Weights of a small GPT-style language model, trained from scratch on English Wikipedia: untied embeddings, capped logits.
MLP neurons of a small language model. Each row is named by its layer, matrix (up: input weights; down: output weights) and neuron, and shows model dimensions 128-223. Each number is 128 + 32 x the weight over its row's rms, rounded and kept within 0 to 255. Numbers have three digits each.
Before each neuron's rows, "fires after" lists the tokens most often just before its 100 highest values on Wikipedia text that the model never trained on.

fires after: " the", ",", " t", " a", " c", " each"
L5.up585:109114105122159159103122165132062157192115161142135182180131077125146140175170202127091140164061066158143104075105089116101104095134119109168083147199116093101106166181209163158121145145128145180118112126084145100101151105079148127112165148124158177106154108102152145200133167138153108124
L5.down585:155132087152156149169087126137145137134056125111127163146159152098177098120114206154102092124171118118090119122135153071157087087186111121112118124097112146090155096103183132144159151115081095097120151142101113095144144104137197132117130143139153134168131127092147147101179174114126184103

fires after: " ", "2", " (", "3", "5", "4"
L3.up531:218119202162157147176150096116153123084061161147109130172119121132107139154123096158111088138117120100151130122122127124148190098111218166159151100143151090154130095148206197118090064168146120104085120187111159139099213117124112127128163098126166116112140128089149132098112124085124081088
L3.down531:070093043112154142100117178132101143144148124064121093136160117175160167129131174066119172159140191151139133151171150128150085150152037056120098138117094113106121120123016079189120201113155153173155123117127126145141081147108199121113116134121075177140141177187094137167149166141111091136

fires after: " ", "0", " were", "1", ",", " |"
L5.up20:135141177175143121121133148159061087141071112169101097185130146150118119128153095128128158131130149093119150144091087127121168067056206144135211123155151103130079122127179124117188167137114117131128152103154083190122131094106101196114174136141132160147073121133139118097142154174169086127
L5.down20:155191066082110142105134069108144156169170110109126165088152096085155149201137139120134115134122110107136121180151157148128099156182102181162064131094118137134127119152136139119032116117132142131209103136140142112103154138122128106155107130089145128163122139082081125150151152059103203174

fires after: " \"", "-", "on", " Mc", " Don"
L5.up1539:166129135137204110103112117114161102080118083171084111117064171057142182180195146111124151133141072081162199125102150169103183120103146132143162127141093091171171156089102164154146149162179078178079105110133119137039125103110138110150089115169132113119156113126130163090123083074110064110
L5.down1539:130076107068068113110133122154134103122143166141127139130125149189154161087072130148087162126098078162118152132126135152063141119142124103157115087175155185096104168165157073109096109108154075150141111109096060135106150122101126124203147091164116123106128124080116089079133161132112098174

fires after: "1", "0", " R", "r", "8"
L3.up1094:152084123143127164121099126096079088142167133132071139170109105094141160185181161111089155133141186069146141175152153164160155087107135053113192179060123134167165116116172139120109152155069130133097188153157102156037080131077088100112124117084091141176104115142101113139154121154119071118
L3.down1094:103129124163164079119086139143185100169095094122134141110176192150132139125124146127114123141095091168078075099095184085116053108120144176122066103125162169068146104076136130145140104116182130128162097124125155106167156112169141121067161133126165084111142103131163132115122124123120151106

fires after: " ", "0", "2", "-", " ("
L3.up1765:149073116106164118119168122131114144125085089081162128158088136126075158125155150101105127187087097141153138143107053153092144086105110149154162114126099099127106139186143109115129109130104139169146149156096184138080102112066172070128140130118111102076111176077157093086105149136130162068
L3.down1765:124171151164097166114133092122104146118128168130084103163187078105136093124138066153155101129156096056153130098131183089175085184109157091090118158104113181131150115110117107171134116144157076125123116081199088111145152166191075164158092086138132183192100103178130120122122115082107137203

fires after: "8", "1", "4", "9", "3", ","
L3.up1146:128091113124133139109148154123097112162166064116149183132155059115123104178144113111159180120120155146142116155072115113138097142156116072147199142113099166134102127172098146106125148077029073139121139116134097197043124141131122075151131142171122069132126121121111130092104146120126155172
L3.down1146:179170133136139114119158088145136092129093157151095101134127150105120120079099115144125119164114117062133101109144101133133132132114160143123104073099141115099113117120141104117110154106194134118158133108113166090182112109076152141118119157180132144116154158133147162155158047062175086125

fires after: " c", " t", " r", "-", " v", " m"
L5.up1036:118053164213150117067069130145126125122097144122078143142131106129139108134165120100098166127083089137124135173147167124166088137100157070152139070141103094113109138192113158117159128130152120135098127107158075128117114124090138147109138102170168100104201053109144080098125128154137184141
L5.down1036:169145130087126123112106164115142130170179123112146134129121166122127108117143154164099113085145157068084087114081145110123070121178141169104121204161155144100175094100093142157196126102056110117126155183115157148107171143083101117109122112105128178130172143178129183109109142060075172094

fires after: "\n"
L3.up1898:160110065119194158169082083148117142126086149121140128199131111104146169113156174148104131125141094137194114135097150150098116169097160092161158159152100146171132150124140200123193113170156076128114129222158171114056129164100129154168169094157128101117144125085083093103119078091131111081
L3.down1898:171142150162201063105096104129145198107134109116090167101057160069178068183172105140139094114071131156098100147163150160044169116076075162164115111091148110111105166096160145122089117068097141142092142126128107103181110079105097121116092115105160116087117113103124208185123132157152126132

fires after: " L", " St", " l", "B"
L5.up975:134076112084099137136150101152138196116126143151113125141138149130182130138156198095114135155126106106084128165155150122158074080085143082158124158056111102107125160100130144172150121157150115168072088176185148127116161111121123133158162124176146126125160060112080185082149161153158179044
L5.down975:152150146091117109087112166175132071118132102098131145136104126100109065142075123082115087088141102203150133098138182138156199103124139095157089122133197158185181123131133115103110195135152093128207132071108160176172141102139126103079109097124066155156105158139139118177132128122139073080

fires after: " ", "0", " of"
L3.up22:097114112153131124125139125129111139128155166122154132088106157140111145121145074082109150143146071137111156113083108175122133124106140147147099121152114102112109197148165164118154079189119159165129130134164115100128168053103112159101108167128143115120212078112085060105136133141114151097
L3.down22:108096142126052112097144111156079108086135113143062117121132082139177119157136146135149147148161153125136157154142169138137158127098145123116160173105128079144156108119068180150103194091162058078138112197139152120136120174160115105183156110065140111101105150139135141151140136090120111131

fires after: ",", " A", ".", "\n", " and"
L3.up1242:162098097104110149148060127138093095126108079095180178158125161089173134117100159137099142152101071126131172105108144130137060140103118122174158093138081070097095120129158106145134136188126141134097098181087136099138114108177131146163164097124079142144121147051114122213129123117085109101
L3.down1242:180160088186141084087145118152135122157135206097091104136072067121119170154202191132150147189165119165115119100140117123117155106141111116157136134135155179134101195075148091093099106118093109135089169090196115126149117131094128142146111203087208147096127111111111152116140094216158144121

fires after: " |", "1", ",", " known"
L5.up699:120091111105143142131109060164100101136162037122159123169090158155133112151102103102122195082132159177110096132109131128116125165118136164153189098129105137110193131114067110154109126153164130200144121089110090138100149154097149075146100063129177097136105156086087150212204185118135138169
L5.down699:154111113137125118140130155092125191122102207084114070144123133087138163110129144153102037161149046070119130090180146141096151072139087112108102177121134114157071138122198106108158126095156130092109173177114140098174103108150123192112124189109078197125112125130173103125089097161124102117

fires after: " ", "2", " (", "5", "\n", "4"
L3.up1247:211112140150193177156102102147172119140168146176088121136082077150145143157160097139130057145105153100088123110073080163107182173112142150129158203144206118139152155150087209195144120129108063120102182163149116139097122100129147092122131158112117146135099146137116136098086120098143089122
L3.down1247:039118164105098088096129133119130136123156103074152164150146152089045137085094149129138160094165111156167141115129149079182084078107146125137112076119082151128104120161150062111149171156178187095178102103109151080150112142139122155100135097123146075122193134113162157096193145174086134121

fires after: " ", "\n", ".", "9", "==", "5"
L3.up1154:132105156134150121160152123167156145127114180102053147122128138140122132076117172086094133111117111150133180082128095126119094131100167073167173121174091048114111150175175111122160108135124119106120140175191131112098148155077138173149096105116097078133153154098192146141147112120080134072
L3.down1154:133189112067164154091099083160101079144099081129182083167123126078125152167190074189135132150081147080123079132072106169096099088099138130142134145087191204139134099102077131202136136111151122136097109120110108142152134099146137142164097176163144166212135080132068140122125097150103126226

fires after: " ", "1", " |", "2"
L3.up296:139110157122169150161099111201158086110180107091162172154079110108090159135184139185198142102128137146130123067134130149121130126122158138121177109122120121119108133145146110102092137177175082125143139109167120127075135081024147066112151121091159080081127156183098105076067139153124104157
L3.down296:166151109158136118127159155110058205143105119151091075174176127126079082190154105082101106108128122148114121214090107094153113108074111147140111168130145100081120129124080112148149113111100123115107117126141125103167118147159087186156104111105132161185145050129120153152170129101158135088

fires after: "\n", " S", " ", " (", "|", "S"
L3.up1499:146120157153110126153083128152056138167094172150096183164142122103083102134074177132092166150144086104134150073143129150143094126078182130089200164175184153142081162137135130078133077084129171088130146164191130177134122101131103126106155113105166135174161076146128098130099153111121161093
L3.down1499:083114126106205134119160105115204108137182101135089034081156187112161146161189111128195129104188151148105146167099155062137152130129124080219057129125109083112194120097108142142118142130151132163137126122110077089118130140154170121194152135109152146099093141084153105095139114092128136140

fires after: " |", "0", "et", "5", "4", "3"
L5.up1264:144107095118110135162149135130063180132131079055106093130072151159113044108112152188211144100140105115134083150123149127146111118121186127132144201135145124141088116175118168115159138115137159133160066129060057128120174085103108132127161165132116113105135141081146083148112146110088122159
L5.down1264:109085122140197111174056188117166109123146100224170143165130138077175126109137144086147041126130134155105074152133122120171168154119145149091050135103137124089097057128139113113127118131143159126168183175164184161150073143115131141059105074139166161126133104100208132129134091133148150097

fires after: ".", "\n", "n", " The"
L5.up1363:157123142135125122194104025119104110146096060128135144169125120075141083133132164134122138148120097105117094133161097112127103130098093102181107115121119142056109127105146111093157098103095104117156068212144131102157114143092178148149059130188105124103144134132182105183168150116115182087
L5.down1363:120157094071200121089121205179133118149184145098122142144113118145106101188141127110195150059119126150170106129120142183088155178165160164141120137101166089134187091111056090129180146145130170200099167121120158146116110106154131125124180124135166156124106148098105159085130140099108159140

fires after: "4", " P", "5", "P", " p", "C"
L3.up256:118116150105143165111103054175066045090170170131111125120102114142120095174171104171147175148142074175156155133140107120141181121102144053194151137119102138094165086118114179114165194133099157105147112114123107172142092111127109132139138113144147071123128144143091137125080088115201121108
L3.down256:203134171162118133136143189101139173138096088120136120103173117163133098091018118064138116098084115101148063143129149117163082125057130099104135142092178126148105125103180083121117110122113097136141164129125147161155126098108111086103064102163073152120157136141146060143163218166065134158

fires after: "0", "9", "5", "2", "1", "8"
L5.up1615:139152118131151146095140078099092151136112157165082139174101102085121133182141173104131133143119210111103145192138115098118145122143139079145148127127100095110133136128181150161131175147195138130156084134125133111104215150159118115060166092117090183128186169140142116115112090105093159141
L5.down1615:154121134106108127120125155133146114122103104131126128101166141127126124112111108145117135097125070157165117075078155098184096123105176154103103152119106116157109144156094123094091097135135100103153147171082163124127090116134138150167115129114149086122050118140113161147124146105153068122

fires after: " p", " d", "P", " P", "is"
L3.up912:156104149161167142108134123135086160138085121171140141096055135158113121113159138125143118115172131093142158130048125146217118162084149131108214152149100121145094110116147223163102079192119163201138111154091106109148142070164112119100163118098145119120127124142144121113120124129119221150
L3.down912:119136111098107143123133145139128126150198099112190120178174177128157112163120094169063131100091114138071095143108134133119130109200118146138083163143147164123162174125105077107140181114150160098177147182196132132098154097078114128187093135117072136137114130078107145121081141119149073110

fires after: " |"
L3.up359:144140094114123162159099104109071080193096149117110124105084112129087136194131144132147127130142078124141150111152175138097104134114125061140148175165155151200147176128150132144096165149103133208160095125119066086184189126080110121161176168100111097115095113085097130086086100107131167139
L3.down359:102100185108200099108159117113199167100151133152148137131143122077163150079148114114117115148126145157138101145108098129124157129163131179117129149113106108063126033120146130123137120130131149110076151136119127167104103105125144127052109098173125140140160140172194141181179133154158089125

fires after: ",", " In", " in", "In", " June"
L5.up1597:154122122094144113150129074164017096171170139142160098109080172129188114187132176121153167119141127123095115076094143125102071075140140121199135122134126114110198144076166141141183152134102109209068098173123124159060148121119072158112151150153162116114147093146122120090080133155108179141
L5.down1597:106128069168117077135118189108174136153128099106098168148164144103062131126163091142135148091118133111165107160104112082143176144103151137096123164160104148159100093091116108122115103129127189058148152104131142106168071112138107084132108127088107141119118152106182119157109150101145086139

fires after: " L", " g", " c", " l", " t"
L5.up991:107135105144155159142137125184132190133123179145149136126157129127173131191113123105100136147095136083171162143141077104108117123176105118165094155100143070077153173101089103234086145097133141149139119187093142146123106151139111132127160125147175076100170097109113154142172107093118136095
L5.down991:098152092139091183148112152104131096181107094149156115181148152017124110079098164114135090135144063152162123142101143100143120121103185140137104115110193137046105111083151133105106077087108136118207119127126096126151200136152129168079134097156078087108187097105089138170133180107128114158

fires after: ",", ".", "\n", " is", " The", " with"
L3.up214:117110139155117173135064053168096154151138089165107148172121143077134095104063148113126150189099130143132138114148085132119091115100151097204153137167105128152157154162165145123058116130081107133082123169200149157138173093078139177109158111176130233128141106111149141172180097077113132156
L3.down214:110148113147133127094189162125090122122134155137147141098128120161103159151158115114160146090145138057110103185149133159136114135082137112100095158124088076159139084147184129145153141127168172083204117094117113076141128108151127093113121114164105119120125152087085136155135120140122138130

fires after: "-", "–", "9", " ", " \""
L3.up1830:124095095081160153139160161136064130141085076143060163101132135114127133139189242150073182121184105090124143136170170118156155146121144100107146162090154120113113102121112151138170173151152101176131132170133157128127168136150112102133102074169179119104076071138114113150106110107130149148
L3.down1830:092097128145113115099181071167107085121133133108115085126159145155153107154084101132215135119059149165094165104130170176082108119128117101092099123161126146105145216081068093086124128148137184151132108092138045086110091187124142153156155164148125145137184146148083127155078118188176090170

fires after: " m", " M", " s", "M", " w", " rem"
L5.up425:128085142136133151083104134138146213186159094134068199195163144126127138219214114132139173173112155166118098130135123132118135125136141131210127110169115111074135144092156152101107118140136120160128162121122145140110183111123070189150130111171155101145134104121123146061190152070097197112
L5.down425:163138115127158126108101139115138178136158151087107100079149125137093102092128107170153169100143154128111129115132134136088124107081107082127140187113109113119088085104185106108230148104095141167186176085118072104128162132182109106152114116107099143104129188115133119134095119100171115175

fires after: "\n", " Republican", "0"
L5.up858:169124057116137127196054135113174172113077047112149221184102133049152110119126187145092098084094128141127154129086081193120081136095159143154173186152163143113092115164130148113065156144125110136135110179113103130112153141131151093136125113085130111126073128074150073179122098094181178136
L5.down858:150130159123092162128058126123120163120092129067118126145103162102159127123117115147124073113134072176092136144184120148146097099125116144146140070101109159123083148134142117104066075187143149102110118161082095098114158108124151147104100104063123199136136099120131105119123124139119141111

fires after: " |", ",", "|", " ", "′"
L3.up1218:157162092135108138183086148212127109161128094087098188135127171147082094170129139183135123127180153080127185143133105149147094088139152062097151135134153123156083101107164083109121152099130106166148159154122132144124139103103112079126126173121102078137157073106120163096167123143108069100
L3.down1218:118118152179160108079147076106150150093110136184158100124102096130158157112128136118156129127114106190118112114086141152120135132107138195162117124117115136114147166127149138157143068162112136119089114116147125142124140160114188166073158131126121179080129174117168077122091135153141183185

fires after: "1", "0", "2", "5", "7", "6"
L5.up1353:105138115126127137122167070156045092055208134145112118154118102183089142173127079137196126096137174140165111136091099120157089144128160155136135140100120107160159099109122113148155075116097089153091115104104127218172121117085063100138127166141167112158089086194091151091157093164125114169
L5.down1353:139125108131147109143093144104152194135141112104147168066116143058161115105136178123076154125141098140143150127106132156131174152138159152154140118150197178133142169121116184115097157205134169147161088127126120077146142124155132137086133163140141110100205184039127115118153087130145149099

fires after: "\n", " Mc", "-", " (", " c", " f"
L5.up943:204082124146172116120162123185122078095081102167116145159118103130116118111147127071132175129129060123135136125098143180057164066107142134153219130138128124082133115124116175129126175190110082115111136166129135139079097141138078133160174083127133130177161055127127140084099097134108185093
L5.down943:135172113158145176130135158110088137125140071118133075114109149126141081086117134157141137130098176145142170158134078149127063147158122134132106103109146125167158096152171144151164116095154109106146117122201027117204121140130116144132128166085149085092106064165137120150159126163140138156

fires after: "1", "8", "9", "5", "4"
L3.up131:156104172140152133079107101168156087106122086164041163172090147147140138121077107120113076123139111143119142059154117180117179112092157077155165119165081075123160147153168173153134187184073073201122148141089113167141159114100135165118148118197116056131178141084219147130102066112152131122
L3.down131:100128114132142107144108184102073135124109162088116122142119091130150141124210120126136183140111158063179128207134167128115087118127139133152159161156109160133137101095105072111098158101149135128150119097187135141090112141170155129112099147132108106120110099105079141126120134080112107115

fires after: "9", " F", " U", "0", "3", " f"
L3.up1743:099083127085175118115136140081086101170075121151129144097178047077135125121152093083164104163159068141157168115124117082168132101089165071172086084140147092127077159101129142179140137227135066089158079156138144144104040123114128183201080098098139093107184109102096118063107128119116149160
L3.down1743:181147125151076152124080130171162130094206144110117129178087143167086129171100135164095117106151177084100085122093116190136077129155121200102171169118154185179179090142189113111128071101122168130107117094139166081126212111134064080041168128162147127113090137151135090144133170142127119107

fires after: " d", " st", "ail", " P", " p"
L3.up92:106094142122098116099081093119098143162139152126107129112143139140136091104126200151183097161106119130162105115113148116129129129130111059103138192094145138120119120156143131104131143139156135157154186125059087198107090107101154100152058098173135112073112090174184088182126131107122140066
L3.down92:154093111173173129103184159124172142080107099085185096177105140118075161199119114144076146115127080145092124142073104129134144122155158183175081081143088110143151102097075164123085113127054095123087101137161141104126151132123090118131199166156152134155131173092110156093152138161157138172

fires after: "1", "2", "ands", "4", "3", "0"
L5.up1609:154119189161107168141101121148123140139138153131100136126058118146060122135154134179096161097157139120139097112147149198162154099064138072133118129131123106161071066145157151148199142117105120090130081132156150103126109111100108141111154128127159166076112101119197111116172077159106148105
L5.down1609:108126066103182148078138109174099124119170138122163118122138097099163125124172156104131114122128092150146188134114134120113082145094093137111157175114086140122160163189164110095024080138150112092168101176147111122102186125128110100147129165102133084153169147165086184083135177121133165138

fires after: " |", "|", "1", " "
L3.up1651:081140131137144123166098153139131160175156136107102155159131140092165151158162148147108158099086116043091162116131125145144155128137133117124097156143134174143074097142120113178093131144151171113163155125145079109055073155161103118140195132151179088092120153103123092129194124156151124141
L3.down1651:209094106126126136060163112120097095094120121151163134077154100148079119103127112115163099146150136209100082109137157084088105133129099118137141128128110123140150155135116121145109134126146110113078106140084136110156179128088133167137054133072095210167160105155137097134053144132137125147

fires after: " ", " |", "2"
L5.up334:093047129190117114127163125173072140127106161100139155146088077079147145192198109140132130102101072136081131119128167130137109041118113123157139114157116033121149168147203096171150104188129123123056118103119115126137145104096091132107123130090097145113186146135147124128121115145132120166
L5.down334:153220126108080056155096141077122152089120154162147145145107219182125144073096157136095102112148133095167133160146101147148167173099117135149152129171124121155131089136139123140124096133140110157184087117119075114160118095145185155123141148148096141157130137165096154120108143093071168093

fires after: "3", "2", "4", "8", "6", "5"
L3.up1002:115106082120150172120155125154145079149142095110125109154062180125099153144190109172192086089144089173131115090122091115117082142157164157107083134184147154066150159126144117114129179132088078125155092154132103117141136133144115130094120160120186066139119132085105151145126137133133135145
L3.down1002:124125153121120022166126095086126175074110127124085114141150076118116106113108152096087181192152141116165122127162161140154165117114099070121189157078109109183112099143130141129155082115171174101124159093123123125099090092105154131185120125134039170131141133139115103081118101136125142154

fires after: ",", ".", "-", " |", " dis", "\n"
L5.up1879:138069130216167135174111109118117099126080089199160140130153135049143133086177137074071131168076096164127113112134118086084093107067125087174127100136137127068142186135195142087031112155106105128133108161153159104142100134089110179135175145152108136113148119119165123114145147168147129118
L5.down1879:144161089060109107112090121157116114124208172125161085118133118115180158140177159184149127094140175146097117114161159165103102126051134089077138165134161147140122090134135082138172138169147158149150137149120124111140132121137147159127128107131105193103120203160127104136190122084112114188

fires after: "2", "0", " f", " F", " S", "all"
L5.up532:153081158165135123116099127143083145127075107097110111106137069127141130187135157068139161166083140116151128143118108135107066113094149072182105115141088081115093109130126118134169109222095095125088179113084095085153111138168071108092145087094148137080188111080115129115087138122170162114
L5.down532:147123185089142077126136119068146160097058140091148155140118112150092143118080129127118117142095143116143143110129186127169155125123136145133090144140136111107128119145144145182132107150124145145102127101107139081026110169152120075080103077120110089167112197145178121096106071152119155127

fires after: "0", "9", "8"
L5.up525:144149120102112141077112110126145135155119087140070180178147093129127130150141096110120146120154114140187174177076156183096049158081140181162111170136115111152102184201099149138147120170134139114167110140059075094185132107104172181155126084119123091079145051153174093095134121140117165098
L5.down525:088079152171146132126063183137171151145143114117177154124111121122112160117079089128132126068118154122105109111147133116056140128165132115090148104142127096114141164149158127072098077160153125168089094077164165185131138088126117146084128178144119125158100108057182108114110161104131043120

fires after: " ", "'", "0", " t", " W"
L5.up377:120102105177160159153108186149145167089143132100097147139136116069153078109119146070075084095132164084093100111126175116172147144068141083186135130156190096127105117146094141132103163202073098090125114146090156081132142119121112173164153153087169163148106112163091107148136175139161090128
L5.down377:179111144156074163118146109142134159065139106168137118151131196142075168165115086150165185118098131136189158116142131135142084152165152098114116102132113093113151120176107127086095065165160209159115129107096122117115136064049145154076139086182115099082167124128088086113137111135070129092

fires after: "2", "1", "0", "6"
L3.up79:184126151131165109133132145176114075081190116103124116111115107159086085198122107090178094115160108142172136160105117184144111136047209113089117136145100122129133090093182150107171101174177121166091133178183097194094106079107095118143143126156133173166160165084130129119103104134127107094
L3.down79:074129148137172115158113159107100152111141105140141176164147100057164174093110181149156100162108100120140130122152098061143147103111110124165138176112195108129091112106137124128179127125120097088132150125119131110114126134182116148094101134130123145099131096159164188129128130131126129132

fires after: "1", "4", "8", "3", "9"
L3.up910:178171151111153144106163139154117146139134117114123117148159109105156113169179141130152110182169129147117145171104130140104092145139200073116153113159147138139127148171097146107123176092078080131131130122157159148096179102083126129155097188201141096129116136153100159086133117103131146153
L3.down910:115098097132111106152096108148123110150154097145145131166112131165093122086091114113125109098094105125164113099103100076160175120105067130103116151154124115086140073108168091146153108181167201135108127153104093126125102135126197112126178063090121137145136125111128157138117140139146102113

fires after: "2", "5", "3", "4", "0", " "
L3.up1054:094082137116123212122168119157088097169162052173076085122110107196106121132099125145131147129104128122166124179097127129139131163137176166101091182141160125114129167127132155040103114185046126089146119118108091172082076072138121098112150155079151101086072099141112096097147134129183098110
L3.down1054:162115122098134080125084135076121161123079173068129154076147150088108132080145110127101113147140150102131139081116132126140121082107077122168152111108101143150097093144137119212120119044203079175157076105156152087167121171104160170147120090165146132174173142091102138187122109082113137180

fires after: ",", ".", " (", " Gu", " West"
L3.up981:185081150138172092133105141192080191203136096172119115104079100113158105176073154142114145137111087168126130105109198146028106112122181176141110106128138167101111141134155113106083129174105070205126130140114079108143136095081123144145131140162119137132102084081180096100160104124146153103
L3.down981:077151116143117168114171106125135091099115164122145157152188128185164141110157091149117147159145183077139109173131127128204104105082074103101158202132088092116130123132080125159160126118158166073156144064149140154111113145160105166131112085121106085167162148148089123138086082134069130162

fires after: " w", " W", " d", " In", " trans", " in"
L5.up261:169095154153095133109121094152156074136131219115123102127047150127147088165091144101175143146073105096143132097093143129094139127097105165142138134154133087115154161157188166158145135158174070179131116141170146094157162121131107113126137176138142170119183140132112159134149094092128128142
L5.down261:115158167138097106121118128135102177143134148164089156122102162113148129174115119150112184120113156151095164104065058143113209144142138175145174201170102109158122134108144144098093136115155115090167164133200139155180143118163088134123167056099135109092136151132131164161113126114155085162

fires after: " |", " v", "–", "9", "1", "0"
L3.up1035:131144119130104108105107137170134125072076174187094132153111098145086128114129126105135158135164106134122086156083105128134132146116228137157141162162178114152130091074191144166104138096165067096113172120151159185116137063098121125085161141145152108134123060138188140115076123133142159121
L3.down1035:144107144114204106129096127103167163119124127031141114091176096128199105176101149188090133089105160147137152103139128140148118082110044117131165098077124182110119158164112179133142101178095159170128121162089132071088122190143082097156130113099104165143057192098108107105145089124084107135

fires after: " ", "\n", " |", "7", "0", "|"
L3.up1785:116093169167126176203084142109106108134093064135117127116136142138094125143089148130116113109130124026109095093135146124125091168085175135156149136138172136092124098174123120105109124136054160076172086185162129134120148106055108158139127138096094118093114129142101183131118120149150152166
L3.down1785:086124092128147127084151132173180095119159130126191081124132174148121115095171108078087179130162138160131149141142107153134134105136104114158142118120082150097132136123140146160120126135195102145131120126075084124153136161174187139119102130141153124163179132059137083119162165087066156101

fires after: "0", ".", "9", " S", "8", "3"
L5.up1009:150095150143100124109155122101089146152123129096106138160161131110064110114155124105116155123098086136106120127148112058127127091129125140198133163157112171149149107100185144093105099167129089129131163196128190123163141138081083168089172108180122180115150137103159159153148106115133113147
L5.down1009:108156148172144146150098161100122196109083173127130112052128108149143087138072147196105159161132110120130153091129097127163179102151110080119132041134142124131153084111108098087185148076095150103169118111122101159114160111097175080123116066167095086061101134142132089122126074163168108116

fires after: " p", " P", "al", "P"
L3.up821:153149126145122135137123202147123157140112162096095145101120121164160069150127108132108139124173131088114143167142160147166064136145125055152176161136167090148119195089136107139186091137222139105173121181062112117128102132163085106141133112140115142089119082151146070202181076065078148133
L3.down821:128070157135103079122119076133147146096163083162180106164151107135107157137135154084116179142134124172140126125075089112082172193138111191111131146157108134123110108137114132154118158098084089058081154138211098122115114124097170098153140147124152158161178164117110164110095149185161127103

fires after: " M", " m", " I", ":", " he", " app"
L5.up1153:067128170152119139132123088158095152122171114116100150140133099124094127172165098124161117172156151146146127099116152129116124166147102131188110161102148128113168119113135155097114139093163109155122134103070170075144179133073129100164153104164161140107148134098135096085181122115089187163
L5.down1153:160148170112154158142163163157150130161130157160113152104140057152156147122145106122107155144100064084163082109106145127101137141107166151150128144141084113183093157125104129153115110126153179135129034099137106109127109120138060131137108161152143128175129133167064134137114082113147069169

fires after: "0", "9", "w", "b", "if", "1"
L3.up134:144135091135138112129130155162098108132182140075166115089113086148125059141180104073127139098157036141161193152120141220135124082071142123145134141117090112134096087104092133113179104147094098134107081162146089099082135151092151077129136169099115141154161152149118161064164093158137130178
L3.down134:152131127159116120112144127137118162082141128160097107205161167107202145138076150190110179162115214146107093130197120051097068107135178075133130146100150117103105148117174180167104138104148149132153133148072135161198106059172138159107118125160159099119088144111154065119140178166139149148

fires after: " |", " st", "w", " gu", "0", " sp"
L5.up809:165080139117136095170115090165126127116185119113117156086115146100126097079166138088152199171114085142101104136124075127162151115121102099101160160131132174086109182115150115097145125171101091187152209138131114161128124090101099122113139144143127068102109085129179138116114099098111115123
L5.down809:113122129143095158127109144139160135150124153094156143143139118124143135115134187185103135125148138114139165144156153139093155143100158154143108113112254101124149156098184121135125109094068160117186099123091107103096149141126181069134127121097190157131167131116078098084130155140086095122

fires after: "-", " (", " \"", "\n", ","
L3.up1301:132072112144191135133082080154118125159113148171121166174137170124150135170141206117138133129111165075134126159074117170077156134092135132138184132107103140104136153119145199082122080140143033166189186203153108136116154112099124111156142159151149089107119104153161109084123159124079146125
L3.down1301:137138157120088178126140127186146092094136092115143092148097144116101112191142146137111106092131061062110118097108156084099138128146145156146066115131125111113036133108120112115105127092124061124080118127140111097142181149098079145113099123078121085106096135210172113137122155092140168101

fires after: "7", "5", "4", "1", "3", "8"
L3.up133:126141124120137136112169063148080123143088116096085156182133174138108153117124166129133122193149073122139127190167112108123126146117130051131179116135046147104182146144141159092147100172158076130125087128172091165132121157108132108091137102179153157141171153107091150130176114138132158095
L3.down133:151129107160150115144060146133197113106163145138156075109140104127124125130130059145142175082106156171126124073148151171165132100146129184165088142127237100126055087084150111141131136100092146123124194141104174095142120086139119141121098117103099079130101089161188111129101097129117121141